python train.py --num_hidden_layers=14 --hidden_size=160 --num_attention_heads=2 --num_key_value_heads=1 --head_dim=64 --intermediate_size=768 --vocab_size=2615 --hidden_act="relu" --norm="rmsnorm" --norm_place="pre" --norm_eps=1e-05 --positions="rope" --rope_theta=10000.0 --rope_fraction=1.0 --qk_norm=true --attn_scale=0.125 --bias="none" --tie_word_embeddings=false --parallel_block=false --init="normal" --init_std_qkv=0.0282 --init_std_o=0.0 --init_std_up=0.0282 --init_std_down=0.0 --optimizer="muon" --learning_rate=0.00906 --lr_mult_down=1.5 --beta1=0.93 --lr_head=0.00308 --max_grad_norm=1.0 --warmup_steps=121 --schedule="cos" --final_lr_fraction=0.1 --batch_tokens=[8192, 16384, 32768] --max_seq_len=256 --doc_mask=false --train_tokens=208800000 --max_steps=13376 --dataset="wikipedia_en"
MLP neurons of a small language model. Each row is named by its layer, matrix (up: input weights) and neuron, and shows model dimensions 16-143. Each number is 200 + 20 x the weight over its row's rms, rounded and kept within 0 to 999.
Before each neuron's rows, "fires in" lists the words (lower case) most often at its 100 highest values on Wikipedia text that the model never trained on.

fires in: "his", "their", "her", "s"
L6.up56,195,189,230,208,216,191,188,172,207,167,212,221,214,214,166,218,188,218,208,241,202,196,199,202,172,180,222,153,207,232,183,154,200,176,148,177,218,234,217,178,201,199,197,180,221,225,184,174,187,224,163,212,220,165,223,197,184,191,194,179,175,212,233,193,213,205,202,209,211,200,212,224,208,214,177,210,200,204,191,183,203,205,201,221,164,214,191,175,210,214,197,193,191,194,196,196,197,204,203,194,162,224,188,201,240,204,200,236,190,241,186,205,187,234,220,233,225,193,218,203,203,166,161,179,235,205,212,207

fires in: "to", "also", "and", "as", "then", "up"
L4.up278,190,197,208,221,214,179,236,242,218,176,190,179,208,195,203,206,187,178,173,205,194,213,182,215,199,206,209,179,200,220,182,208,237,192,182,175,237,164,194,191,234,208,220,225,216,199,200,229,157,198,183,215,162,211,195,212,212,206,186,196,202,171,172,204,214,171,185,221,205,184,216,181,212,189,212,175,225,215,215,239,184,206,232,200,216,266,215,190,181,192,196,166,189,186,187,184,215,197,196,200,192,192,183,196,181,164,200,218,187,188,198,224,241,221,198,197,208,223,148,202,189,175,197,201,219,204,215,170

fires in: "his", "who", "he", "senate", "senior", "years"
L2.up620,220,197,203,193,231,210,185,175,237,229,208,207,169,193,193,219,179,224,200,215,233,185,195,192,185,198,218,223,182,206,233,204,219,190,212,199,191,207,168,189,186,189,183,183,194,202,217,152,168,214,198,246,202,208,202,181,176,211,223,260,206,196,213,209,232,181,234,184,191,196,229,217,193,269,203,188,171,235,203,243,203,200,209,204,205,211,225,199,193,203,197,219,220,205,198,197,218,205,166,216,185,227,197,227,221,207,172,198,220,212,183,193,213,221,223,204,227,200,200,154,229,209,216,217,184,222,192,194

fires in: "as", "became", "is", "among", "was", "netherlands"
L2.up727,236,155,212,194,201,209,228,202,209,188,211,193,225,196,228,190,201,218,191,179,217,179,157,183,229,213,251,217,237,198,205,198,199,185,215,202,218,188,208,207,193,204,188,219,206,220,180,203,224,190,213,160,198,210,148,191,232,192,209,180,168,187,203,193,192,182,174,197,202,206,213,179,193,192,188,179,196,199,207,215,206,205,204,183,187,226,167,233,195,200,220,232,187,218,214,180,158,181,171,199,185,195,201,189,141,196,159,250,184,191,212,183,206,165,240,233,233,183,182,222,206,204,209,216,216,179,204,232

fires in: "and", "s", "its", "his"
L8.up431,178,198,185,187,179,220,233,187,187,192,211,218,189,255,196,201,173,219,200,243,206,224,226,210,182,193,210,211,196,213,186,156,193,198,175,181,212,181,171,196,181,205,213,208,189,190,213,179,189,198,218,202,200,152,175,169,209,201,195,217,207,175,200,183,191,198,201,207,188,203,193,228,221,245,181,215,233,196,180,210,195,198,191,211,217,229,196,160,213,238,198,148,210,205,211,168,197,220,192,159,157,202,168,183,201,178,204,215,184,224,194,218,218,181,215,226,221,205,181,233,205,181,184,192,242,182,244,215

fires in: "its", "s", "their", "your", "her"
L4.up63,191,180,210,187,203,225,209,206,222,208,211,158,232,195,161,185,182,226,226,236,195,225,210,196,176,178,202,172,187,210,191,164,203,178,179,221,161,196,207,155,178,204,223,200,208,207,180,188,166,183,192,191,199,210,225,199,131,171,231,200,186,178,210,172,177,199,201,211,210,217,216,192,215,214,173,228,212,232,190,159,195,229,166,185,185,198,190,190,214,232,193,205,202,194,223,197,192,206,191,182,173,232,197,193,205,185,184,195,175,204,169,212,197,205,218,214,193,199,198,213,185,162,161,171,206,223,215,180

fires in: "as", "areas"
L2.up281,206,177,196,225,250,199,220,184,186,196,181,193,174,188,209,203,199,175,200,187,192,185,195,197,204,201,237,194,220,200,193,201,222,201,172,227,157,193,178,201,173,215,193,214,161,217,209,222,200,191,209,149,244,215,166,145,221,184,187,202,204,197,203,185,195,176,219,201,196,205,191,166,205,215,192,202,212,178,199,211,172,209,197,176,183,175,204,186,185,225,209,252,209,191,212,185,189,230,196,183,182,198,198,208,184,196,202,197,218,191,157,198,234,174,197,224,159,184,183,173,224,216,217,203,227,198,230,185

fires in: "to", "cemetery", "may", "need", "not"
L4.up466,204,226,160,213,231,229,220,213,216,240,182,200,197,193,184,219,167,229,196,191,206,171,194,211,168,207,193,192,214,176,199,205,217,156,182,205,189,218,202,224,171,220,198,230,209,208,216,249,227,176,186,203,228,186,227,206,200,213,175,199,220,203,225,203,207,201,177,213,209,217,223,200,232,168,198,206,201,219,187,208,198,224,170,222,211,218,241,207,177,200,177,222,203,216,209,158,216,159,233,175,177,188,208,209,197,191,208,190,205,172,177,204,181,214,183,177,173,202,208,198,178,233,180,214,207,226,240,193

fires in: "of", "the", "to", "years"
L2.up207,174,173,183,164,198,207,206,197,230,203,210,208,163,232,185,218,193,225,197,214,182,184,213,163,216,207,185,245,227,217,192,163,215,184,203,199,218,168,168,228,207,185,219,201,213,168,195,216,211,193,180,197,201,170,196,187,233,191,213,206,213,173,186,226,217,152,215,189,234,218,191,229,199,195,213,193,227,188,218,232,192,184,232,136,197,182,194,197,193,210,184,199,243,184,174,211,213,202,230,224,180,184,200,197,196,176,185,213,176,177,199,211,152,210,229,177,209,213,212,226,183,191,190,226,190,212,199,210

fires in: "by", "to", "the", "that"
L2.up222,206,218,213,211,178,242,207,204,216,210,210,190,193,203,198,201,200,206,232,183,165,178,236,198,198,236,213,200,223,160,208,180,198,193,197,206,205,152,178,223,180,196,213,219,189,194,242,218,234,213,186,198,182,187,193,202,156,206,180,176,202,219,189,246,214,168,221,197,201,215,181,202,192,228,199,194,183,259,173,202,208,190,224,186,183,186,191,196,199,186,200,177,212,216,203,192,226,220,197,200,243,201,173,199,190,192,205,172,169,174,175,177,178,209,215,206,184,217,206,195,181,156,177,169,183,178,217,206

fires in: "a", "her", "their", "his", "its", "s"
L2.up748,223,166,210,187,186,195,198,203,225,183,186,217,255,213,210,187,220,196,170,236,173,187,230,212,205,221,207,179,220,244,197,196,196,190,190,250,218,191,220,187,213,216,200,190,228,231,165,205,200,176,193,224,212,185,229,188,157,218,201,211,187,160,235,190,189,222,184,176,195,171,200,183,214,199,195,211,210,206,207,191,217,183,190,249,202,207,169,209,205,264,202,216,198,193,196,195,196,182,201,202,160,221,203,204,195,189,175,182,202,220,208,202,200,229,211,216,201,235,199,187,159,177,163,208,185,170,200,190

fires in: "to", "not", "we", "also", "they", "i"
L8.up737,203,175,210,225,185,206,221,227,193,240,220,195,227,226,205,189,195,215,176,220,176,197,207,219,188,208,213,213,218,209,231,249,214,189,162,239,203,231,210,189,229,218,222,225,185,218,175,198,174,190,165,208,233,209,193,226,234,234,178,208,211,184,232,227,215,198,199,199,212,239,215,206,202,203,213,178,216,220,232,207,198,216,173,232,233,193,214,202,184,193,179,164,187,182,174,181,197,201,191,209,183,199,210,168,187,192,186,199,197,166,166,204,188,226,215,177,190,193,183,251,199,200,175,180,207,208,222,202

fires in: "1", "2", "3", "1st"
L6.up154,220,222,179,190,218,221,175,192,188,183,226,212,205,252,180,247,212,198,210,208,243,181,226,181,198,199,167,247,184,216,225,208,165,193,196,198,185,202,194,214,198,199,227,199,225,217,204,151,208,246,236,182,206,202,154,179,192,197,191,199,200,216,206,187,214,198,180,214,218,222,177,200,170,205,190,181,189,247,223,209,222,204,186,204,205,196,224,231,207,224,200,173,209,221,210,199,224,202,180,177,222,188,183,215,188,180,218,171,209,191,181,180,203,202,236,207,216,210,191,242,215,177,189,213,208,190,188,218

fires in: "may", "june", "march", "august", "february"
L2.up398,201,203,227,164,176,183,213,177,187,242,234,213,184,199,212,195,185,171,186,182,185,215,199,196,220,157,200,160,211,206,192,204,196,198,188,198,204,237,217,207,194,212,190,210,203,161,199,182,193,198,168,206,185,217,209,164,199,195,218,194,200,153,200,196,173,213,201,192,215,177,173,193,205,208,179,194,209,213,242,188,209,188,191,229,209,221,162,227,187,219,198,232,203,174,178,181,226,237,177,191,195,209,206,207,201,157,206,184,182,201,206,210,217,162,193,198,196,210,218,179,203,206,165,220,173,187,222,215

fires in: "1", "2", "1st"
L6.up703,150,220,191,194,203,195,197,195,177,202,209,174,214,221,188,218,198,194,188,231,221,205,201,166,213,204,187,172,187,205,223,197,160,200,224,166,191,184,178,186,175,198,209,232,212,247,172,193,218,203,179,177,198,223,185,179,222,187,209,187,163,217,170,154,184,188,217,199,212,217,231,216,185,223,198,189,214,192,167,196,199,171,190,175,226,193,222,185,190,219,206,189,209,196,199,191,226,191,185,211,205,220,190,169,189,180,155,191,216,189,216,192,225,212,212,192,197,234,218,228,213,225,155,168,200,232,207,157

fires in: "after", "to", "when", "while", "by", "since"
L2.up630,231,207,183,221,176,179,193,234,226,198,226,191,185,203,239,155,179,186,184,174,203,194,206,194,215,200,211,230,221,212,191,240,205,194,211,261,210,226,243,211,218,204,207,209,224,194,190,186,215,161,204,210,230,185,196,191,215,202,192,219,194,198,174,218,163,159,192,214,223,174,196,164,192,204,225,187,196,227,183,202,195,190,215,234,216,195,226,203,213,214,200,194,177,194,187,181,206,190,175,200,208,176,196,211,210,207,199,189,217,222,214,188,162,172,215,220,179,239,197,186,192,191,218,208,214,194,219,201

fires in: "1", "2", "3", "120"
L7.up23,202,217,179,216,213,185,212,176,180,183,212,219,201,227,184,212,165,219,189,209,207,199,206,195,217,195,183,210,207,233,220,241,164,163,203,181,202,194,210,184,186,220,214,218,218,208,190,220,244,206,217,171,235,227,195,187,228,185,187,211,191,214,215,171,193,205,187,211,181,175,191,194,180,188,218,202,239,217,234,213,227,190,194,222,215,159,168,210,178,220,195,218,214,190,197,245,201,181,213,202,198,225,186,203,186,211,209,179,176,213,192,194,220,233,195,170,228,199,175,252,202,200,204,216,228,206,171,268

fires in: "to", "would", "t", "not"
L6.up134,243,212,150,235,179,210,223,205,217,234,202,220,209,196,191,189,204,199,157,230,187,209,211,203,184,219,194,209,212,196,216,179,209,218,189,216,196,214,204,199,214,217,189,187,188,207,198,205,162,154,207,222,203,203,178,212,230,196,184,200,197,162,208,199,183,196,172,209,204,210,231,188,216,169,208,188,228,193,222,207,197,202,194,212,254,198,259,169,183,194,166,189,201,199,223,176,227,203,206,216,182,171,189,192,205,185,166,183,205,168,185,161,225,236,222,198,184,210,200,236,213,200,180,197,210,234,226,223

fires in: "north", "commander", "common", "united", "south"
L2.up50,169,189,194,185,212,205,220,202,204,183,166,206,215,202,217,229,200,192,206,216,205,214,185,199,224,179,200,210,202,199,235,214,209,167,193,209,238,192,222,204,214,223,198,274,223,206,194,186,171,233,199,188,195,189,217,177,188,194,183,213,198,190,185,221,225,218,207,217,176,190,193,198,215,149,185,207,197,220,215,209,226,214,195,172,222,168,174,245,172,203,224,190,191,200,223,208,204,161,172,211,183,216,193,213,176,165,177,193,163,224,195,206,197,205,199,221,157,216,191,184,157,192,206,188,206,190,189,244

fires in: "of", "and", "a", "he"
L2.up492,159,198,190,256,194,200,208,199,202,193,185,223,216,195,192,223,205,202,181,215,179,190,181,213,218,181,187,213,199,173,219,223,180,172,207,221,203,213,225,177,235,223,199,181,203,191,203,172,190,151,233,209,204,181,199,195,200,177,199,198,188,220,156,199,203,174,220,204,209,172,219,257,186,205,190,209,206,208,178,207,231,221,177,212,192,190,181,167,212,191,191,179,238,205,196,175,195,205,208,192,190,183,183,229,204,221,223,223,200,216,197,221,219,188,208,187,195,199,181,179,173,172,174,239,267,220,198,168

fires in: "the", "a", "quantum"
L7.up539,165,187,193,208,210,209,211,184,190,222,204,219,183,195,216,189,225,175,206,202,199,174,229,203,202,179,192,228,188,202,238,181,187,197,206,211,185,156,205,193,181,199,188,202,179,207,200,251,218,215,216,195,197,185,210,200,220,241,224,184,190,195,181,177,202,216,200,240,167,226,206,171,204,203,190,186,182,200,213,182,203,169,226,208,198,191,211,223,189,197,189,169,192,180,229,207,180,195,211,210,209,266,174,224,223,166,163,219,220,218,186,193,194,232,215,186,184,181,220,232,207,195,155,205,171,219,211,210

fires in: "january", "july", "june", "august", "february", "october"
L2.up416,191,185,230,207,167,206,165,204,217,199,223,205,180,182,193,180,190,191,249,160,220,182,166,214,198,186,172,196,191,197,198,222,181,186,168,203,194,185,183,180,178,234,148,159,182,188,178,201,202,200,185,211,181,206,169,226,206,199,223,188,183,192,210,187,178,188,213,225,200,205,215,182,159,196,205,210,187,206,178,215,171,191,154,213,206,200,192,228,204,200,181,224,209,188,200,227,271,229,210,193,210,224,145,185,223,219,219,193,194,222,178,228,211,213,210,202,185,176,206,217,198,204,190,184,201,170,218,193

fires in: "commander", "committee", "common", "commission", "command", "communist"
L2.up147,181,196,233,166,203,188,203,191,167,222,152,216,211,205,187,228,182,221,234,228,202,180,198,174,233,164,188,205,194,193,207,195,206,190,196,209,193,233,186,213,165,205,183,230,206,201,184,218,195,204,220,193,195,209,224,226,205,174,177,220,211,206,238,195,177,202,207,199,184,206,195,161,209,162,177,216,200,194,164,224,251,225,209,230,216,193,164,208,175,190,198,188,223,246,208,215,240,189,193,202,202,227,183,223,221,191,161,187,201,198,198,201,215,219,234,198,177,198,194,218,183,188,213,180,208,192,206,197

fires in: "1", "1st", "an", "21", "120", "geography"
L7.up645,187,228,190,212,199,170,164,184,203,203,210,189,190,191,209,158,184,179,210,228,211,208,196,189,204,238,182,246,202,220,206,224,146,179,231,187,206,200,175,202,198,186,211,226,236,189,178,196,200,165,206,189,233,219,175,177,220,191,189,187,227,184,196,188,179,202,174,194,189,209,221,227,175,224,210,199,193,250,227,189,231,185,182,194,201,184,219,208,232,235,212,202,200,219,224,213,194,215,178,216,233,223,198,154,205,196,226,228,218,214,189,187,237,206,197,195,224,193,195,197,184,209,159,187,171,232,210,172

fires in: "on", "in", "during", "at", "of"
L6.up199,221,149,224,214,210,162,213,192,236,202,217,190,222,209,203,215,201,194,224,229,177,176,162,198,201,206,187,226,212,188,221,210,209,187,217,183,230,213,202,236,212,179,182,201,208,149,210,173,185,201,167,230,213,206,213,188,215,194,217,213,214,165,194,168,219,198,202,225,192,205,195,205,223,187,178,195,213,207,208,224,199,204,191,229,189,209,162,180,187,205,208,178,184,200,185,217,218,213,218,227,195,201,194,173,207,194,174,189,203,212,205,239,193,232,183,181,216,230,219,222,155,192,190,169,240,193,185,186

fires in: "in", "and", "of", "at", "on"
L8.up406,208,165,194,178,224,190,206,208,210,197,218,175,225,178,197,177,235,178,200,176,198,194,203,181,179,195,195,246,233,225,195,264,225,192,186,191,251,204,158,178,177,216,209,201,201,175,203,208,216,203,209,184,221,219,211,203,179,207,221,204,184,188,176,202,198,199,234,193,159,235,182,211,202,198,186,191,211,217,202,224,202,236,208,247,200,218,174,244,197,208,212,176,164,199,241,216,186,208,203,173,186,201,177,191,187,166,187,216,167,202,187,191,219,211,232,183,202,237,233,202,217,228,191,210,229,195,192,190

fires in: "december", "november", "march", "october", "september", "january"
L2.up674,173,189,196,199,197,187,250,162,201,222,242,215,196,164,188,217,201,169,190,181,208,212,164,174,208,192,177,176,179,200,195,192,239,207,202,207,215,203,192,222,170,221,165,212,226,204,185,202,227,210,176,168,196,190,178,167,189,206,206,164,192,190,203,130,200,219,233,212,206,195,206,193,174,193,203,243,174,171,221,197,198,193,201,203,175,197,190,202,165,220,180,212,184,186,176,199,228,201,216,229,196,205,179,200,184,206,207,182,207,158,211,233,207,190,210,208,221,204,211,215,199,206,186,181,197,183,212,197

fires in: "also", "a", "wrote", "an", "and", "to"
L2.up586,201,215,179,226,199,181,219,214,236,227,201,151,180,173,200,230,210,200,156,213,200,198,224,220,186,199,177,226,202,182,219,179,207,158,213,205,235,203,213,215,197,205,219,212,205,190,166,190,215,180,183,216,197,170,219,193,230,193,164,253,230,229,211,224,220,177,237,197,195,195,210,209,218,192,202,218,205,224,182,196,193,217,222,185,182,229,199,185,222,176,220,161,165,225,221,184,176,182,203,202,236,200,198,215,199,176,187,208,204,178,195,199,213,194,197,186,170,212,180,174,190,170,193,247,195,212,175,197

fires in: "until", "under", "since", "n", "when", "before"
L2.up392,226,178,177,205,195,210,182,197,207,202,133,200,191,230,204,203,165,191,163,208,207,200,196,209,197,209,185,197,199,185,183,184,202,197,195,201,182,167,185,191,166,208,199,244,205,221,173,218,215,228,195,201,204,197,231,206,204,175,189,196,180,194,232,182,215,199,197,169,186,187,176,205,200,187,191,177,184,231,191,204,266,200,217,231,164,208,181,211,185,197,194,214,253,209,227,212,211,194,249,186,190,232,207,161,203,196,208,168,201,193,221,206,200,180,219,196,208,204,173,189,186,200,192,259,225,201,197,197

fires in: "to", "not", "we", "t", "might"
L4.up471,190,191,190,232,213,181,213,215,195,239,212,202,233,186,206,200,181,198,173,191,180,187,214,224,187,176,197,236,223,217,215,210,175,212,200,229,188,223,222,207,191,207,173,213,210,216,216,192,185,151,173,215,216,216,184,203,180,190,204,172,256,175,214,193,198,184,191,196,210,191,222,180,217,228,169,189,239,217,216,219,245,199,212,193,191,223,205,183,194,200,157,201,203,202,194,189,270,227,240,224,215,198,209,183,202,198,177,205,187,211,178,217,232,256,227,198,174,199,213,213,202,217,182,218,228,232,226,200

fires in: "when", "during", "after", "began", "before", "since"
L2.up487,212,186,195,183,183,186,216,206,262,209,198,196,202,231,158,215,197,175,172,212,227,181,209,179,217,233,201,203,196,232,176,197,211,189,171,213,210,226,193,218,176,231,194,221,215,192,209,197,193,204,197,205,199,166,201,170,213,211,187,209,211,192,207,183,230,165,214,168,179,209,186,229,233,214,196,181,199,213,206,168,221,189,201,206,207,191,184,194,233,189,238,155,203,204,140,206,227,171,234,170,217,193,187,201,173,204,224,198,196,189,226,207,185,210,224,233,218,206,162,192,206,187,230,200,202,206,212,163

fires in: "and", "or", "runs"
L7.up262,207,209,209,213,200,195,214,193,208,219,225,203,181,211,194,211,161,187,183,190,168,192,206,209,183,172,200,219,221,182,228,177,172,218,217,179,208,190,218,200,161,174,232,220,186,188,182,168,249,216,191,207,177,186,194,181,220,211,158,200,191,206,198,218,188,200,217,228,203,173,198,235,168,247,195,201,248,187,205,213,185,221,191,209,218,188,163,194,208,230,227,184,193,178,195,197,227,226,229,241,221,203,191,164,203,213,196,204,205,203,170,207,193,202,187,222,227,211,190,218,196,213,192,203,216,219,206,182

fires in: "december", "march", "june", "july", "september"
L2.up234,201,241,217,220,182,219,198,203,234,210,205,222,181,165,198,195,193,176,176,203,188,201,176,160,206,205,212,159,203,203,165,214,196,197,170,218,201,193,213,194,181,236,207,202,216,197,199,169,192,197,220,202,194,179,170,190,197,206,201,202,210,188,217,184,193,194,187,207,235,210,215,199,192,170,206,192,175,220,198,207,190,206,169,233,199,240,222,220,201,234,193,203,209,156,180,185,211,233,196,201,201,233,158,192,175,203,210,203,215,187,216,207,173,194,208,239,160,226,143,195,223,180,189,214,186,179,228,212

fires in: "the", "it", "on", "and", "that"
L8.up555,193,201,223,202,183,204,202,195,193,215,184,222,179,217,198,198,201,220,204,187,190,187,234,208,213,194,226,237,216,198,199,201,213,208,218,201,158,171,203,208,192,203,221,186,201,217,193,195,224,177,178,217,186,164,182,196,175,206,200,199,190,218,206,208,222,214,241,210,182,220,186,193,184,205,182,190,166,239,200,198,209,219,216,210,271,193,184,234,185,216,178,208,200,174,215,232,193,176,173,232,198,169,220,181,189,169,183,206,172,202,183,172,204,185,178,170,190,202,207,234,217,215,187,155,185,222,208,226

fires in: "who", "he", "to", "well"
L2.up393,204,169,176,218,228,199,194,193,203,215,179,210,187,177,192,209,210,169,199,221,197,172,219,202,182,213,180,218,221,193,209,218,206,213,229,209,215,193,237,213,224,209,188,204,209,196,175,193,192,208,214,264,194,210,216,206,207,204,222,199,215,210,193,203,239,197,214,167,183,221,230,179,181,234,186,203,233,204,193,209,177,204,187,214,196,224,255,203,173,189,197,199,190,214,222,205,248,196,181,188,179,179,201,205,209,212,146,244,208,179,199,210,243,182,203,210,207,194,199,183,187,201,180,225,193,216,195,199

fires in: "of", "the", "college", "john", "national"
L11.up632,181,227,188,217,194,205,214,227,187,228,213,218,191,172,188,218,197,176,192,204,213,163,184,222,205,199,199,185,173,209,210,186,214,210,220,188,194,159,206,179,169,227,204,196,188,233,181,195,206,209,228,213,218,206,200,221,190,262,191,175,229,223,193,189,176,204,210,216,200,229,199,193,166,218,199,208,190,210,247,185,201,200,190,206,166,178,197,213,203,195,175,190,193,192,203,215,221,203,164,213,224,184,201,203,176,169,212,208,212,222,165,234,187,170,241,167,216,184,173,215,174,209,185,203,156,216,204,167

fires in: "as", "because", "if", "black"
L6.up197,187,209,207,207,196,203,226,195,184,199,202,149,223,196,176,204,196,188,198,197,185,199,208,203,185,219,201,166,197,223,202,199,192,208,239,281,164,198,214,218,189,217,212,203,204,206,206,216,191,172,189,186,228,198,186,209,215,171,191,208,176,193,191,178,217,183,195,182,200,182,198,149,202,175,175,202,208,198,195,195,199,217,222,181,220,188,200,210,206,226,237,208,190,180,219,174,202,224,204,154,211,225,218,180,231,173,225,184,197,197,214,224,190,257,202,227,224,202,182,185,231,191,180,173,210,177,218,222

fires in: "in", "after", "on", "at", "by"
L4.up734,234,213,195,206,188,189,189,231,186,184,202,221,214,193,207,198,209,211,184,189,177,172,206,178,197,207,203,210,170,219,203,235,194,200,233,234,209,175,207,169,199,196,222,213,183,221,211,171,204,228,213,213,185,189,235,205,177,216,216,201,182,227,177,221,235,187,191,198,203,222,211,183,206,242,211,209,193,204,174,198,195,158,192,226,211,195,188,166,206,190,215,228,207,177,221,184,181,190,203,181,179,199,188,166,205,153,194,204,247,182,204,176,184,235,195,213,211,232,202,180,165,202,229,227,234,219,238,162

fires in: "was", "by", "were", "is"
L2.up204,229,207,169,235,163,210,237,218,203,226,210,155,178,170,205,183,183,221,201,190,218,192,204,198,222,222,217,207,222,165,206,204,205,210,203,188,182,176,205,235,217,219,166,197,199,216,199,195,200,204,188,220,216,210,211,178,216,192,195,198,177,182,186,207,234,202,210,147,197,196,195,202,194,190,212,183,173,175,194,229,213,199,219,203,176,165,165,205,204,210,206,196,173,215,176,227,230,193,195,195,173,188,181,211,203,188,195,173,221,207,203,205,245,222,196,212,198,186,177,230,179,212,212,195,170,209,185,201

fires in: "its", "their", "s", "three", "her", "whose"
L8.up598,191,178,212,175,194,225,213,182,212,231,198,205,195,200,219,194,221,193,178,201,193,213,204,217,211,202,188,188,158,203,191,178,233,205,170,188,193,192,213,182,193,179,227,222,212,195,219,197,200,239,227,199,229,187,232,205,212,184,188,192,213,134,178,206,186,179,216,217,190,233,171,198,242,166,200,220,177,225,230,188,211,221,221,211,172,198,198,215,217,192,222,213,179,211,194,194,218,208,166,188,199,208,209,230,185,185,214,178,203,258,200,202,189,252,218,216,206,227,230,195,229,174,200,175,209,251,203,200

fires in: "when", "after", "while", "before", "following"
L2.up595,194,145,179,233,191,183,197,232,233,218,185,201,168,209,197,219,185,199,190,184,215,217,211,189,232,208,182,218,190,204,198,190,191,202,182,203,178,187,194,201,206,225,159,243,208,196,210,187,195,192,226,208,226,196,212,189,199,211,159,206,194,207,179,227,207,210,217,168,198,189,160,179,210,168,204,186,191,186,198,194,206,201,221,224,184,197,222,191,229,176,228,203,192,233,204,197,222,217,204,205,212,213,225,202,187,188,240,192,172,194,221,213,248,199,195,223,194,208,148,176,197,198,182,186,175,213,230,203

fires in: "at", "to", "and", "on", "in"
L4.up306,231,193,191,191,187,194,203,233,232,181,236,186,188,200,154,199,211,190,170,188,242,196,197,170,177,200,190,162,190,198,174,215,237,183,199,216,226,217,206,223,190,208,246,205,228,181,211,184,182,226,212,207,180,208,198,188,236,197,212,188,208,175,173,223,195,204,216,211,186,197,205,201,216,234,178,199,216,224,197,214,199,204,211,218,183,208,166,220,199,223,215,212,178,215,208,227,240,237,227,199,179,195,207,169,208,177,175,195,152,190,217,240,206,226,220,169,202,240,184,261,201,186,181,213,248,215,208,188

fires in: "march", "february", "n", "july", "november"
L2.up624,188,156,185,193,228,215,171,194,226,236,173,201,179,195,199,235,194,195,218,185,187,195,188,213,220,224,173,189,193,204,173,216,198,200,186,221,198,195,201,208,177,229,185,218,209,207,186,230,180,230,174,177,205,192,196,212,184,176,201,213,181,138,221,229,182,177,207,207,230,202,216,227,200,201,217,197,207,178,192,204,145,202,143,212,196,191,228,196,204,199,182,209,201,177,182,202,228,205,222,201,220,218,173,187,195,225,191,217,209,206,192,223,245,203,199,182,202,244,172,233,213,195,213,203,206,175,210,212

fires in: "he", "was", "by", "did", "charles"
L2.up485,216,187,186,248,205,167,225,210,200,206,216,208,224,155,192,186,205,222,211,206,196,191,197,221,214,192,165,212,188,186,228,207,202,174,212,205,233,203,250,211,217,208,152,217,238,187,185,178,220,176,205,190,230,210,219,211,178,192,228,200,198,204,185,189,204,206,207,218,207,207,228,222,179,179,239,188,188,212,180,242,217,202,219,227,219,171,182,230,233,187,173,195,197,175,224,204,200,210,210,200,200,181,137,224,178,193,178,168,198,198,209,169,211,188,208,196,192,190,181,221,209,215,224,215,185,205,189,201

fires in: "when", "who", "he", "were", "by"
L2.up493,221,167,182,186,178,214,202,221,213,229,193,157,177,199,187,190,227,237,196,232,192,191,194,198,214,190,195,220,199,172,224,207,212,173,175,201,208,189,200,221,195,217,183,165,229,205,203,189,203,217,209,243,220,225,224,190,217,147,206,196,180,196,205,197,197,179,215,181,200,193,205,210,182,221,203,191,190,212,183,220,177,199,220,240,194,221,200,184,219,194,186,178,191,208,201,251,199,172,170,221,176,214,150,193,240,213,208,198,236,190,214,176,199,202,200,227,196,212,181,192,181,211,207,188,175,205,164,160

fires in: "to", "would", "cycle", "process", "might", "may"
L8.up550,176,176,165,195,194,246,224,196,213,257,186,215,204,195,173,218,212,150,186,212,198,219,203,197,196,203,186,203,206,178,211,188,180,213,201,228,200,190,209,209,184,188,186,218,190,203,169,187,147,180,186,218,180,198,202,220,177,188,199,190,203,171,207,200,168,197,183,218,204,195,212,194,193,171,207,216,203,187,214,190,216,249,130,235,221,186,205,196,193,204,191,230,172,202,235,182,179,200,193,210,189,175,193,189,215,168,208,187,175,172,183,186,222,209,191,198,174,216,210,219,212,186,183,201,206,238,177,204

fires in: "would", "the", "not", "to", "will", "may"
L2.up436,191,222,180,181,206,211,206,208,213,228,192,188,203,220,191,189,201,186,200,212,173,216,232,187,189,219,186,192,155,213,207,210,211,201,184,201,219,229,201,214,206,212,192,227,218,237,199,206,177,188,165,183,254,173,212,203,236,187,201,229,200,218,198,213,202,197,193,197,199,168,217,170,188,200,185,187,191,159,211,244,201,185,226,196,214,204,212,207,224,195,195,227,227,184,211,192,243,220,234,198,157,150,197,181,195,196,197,187,207,185,178,178,215,197,180,163,188,204,180,183,171,222,185,229,220,209,186,231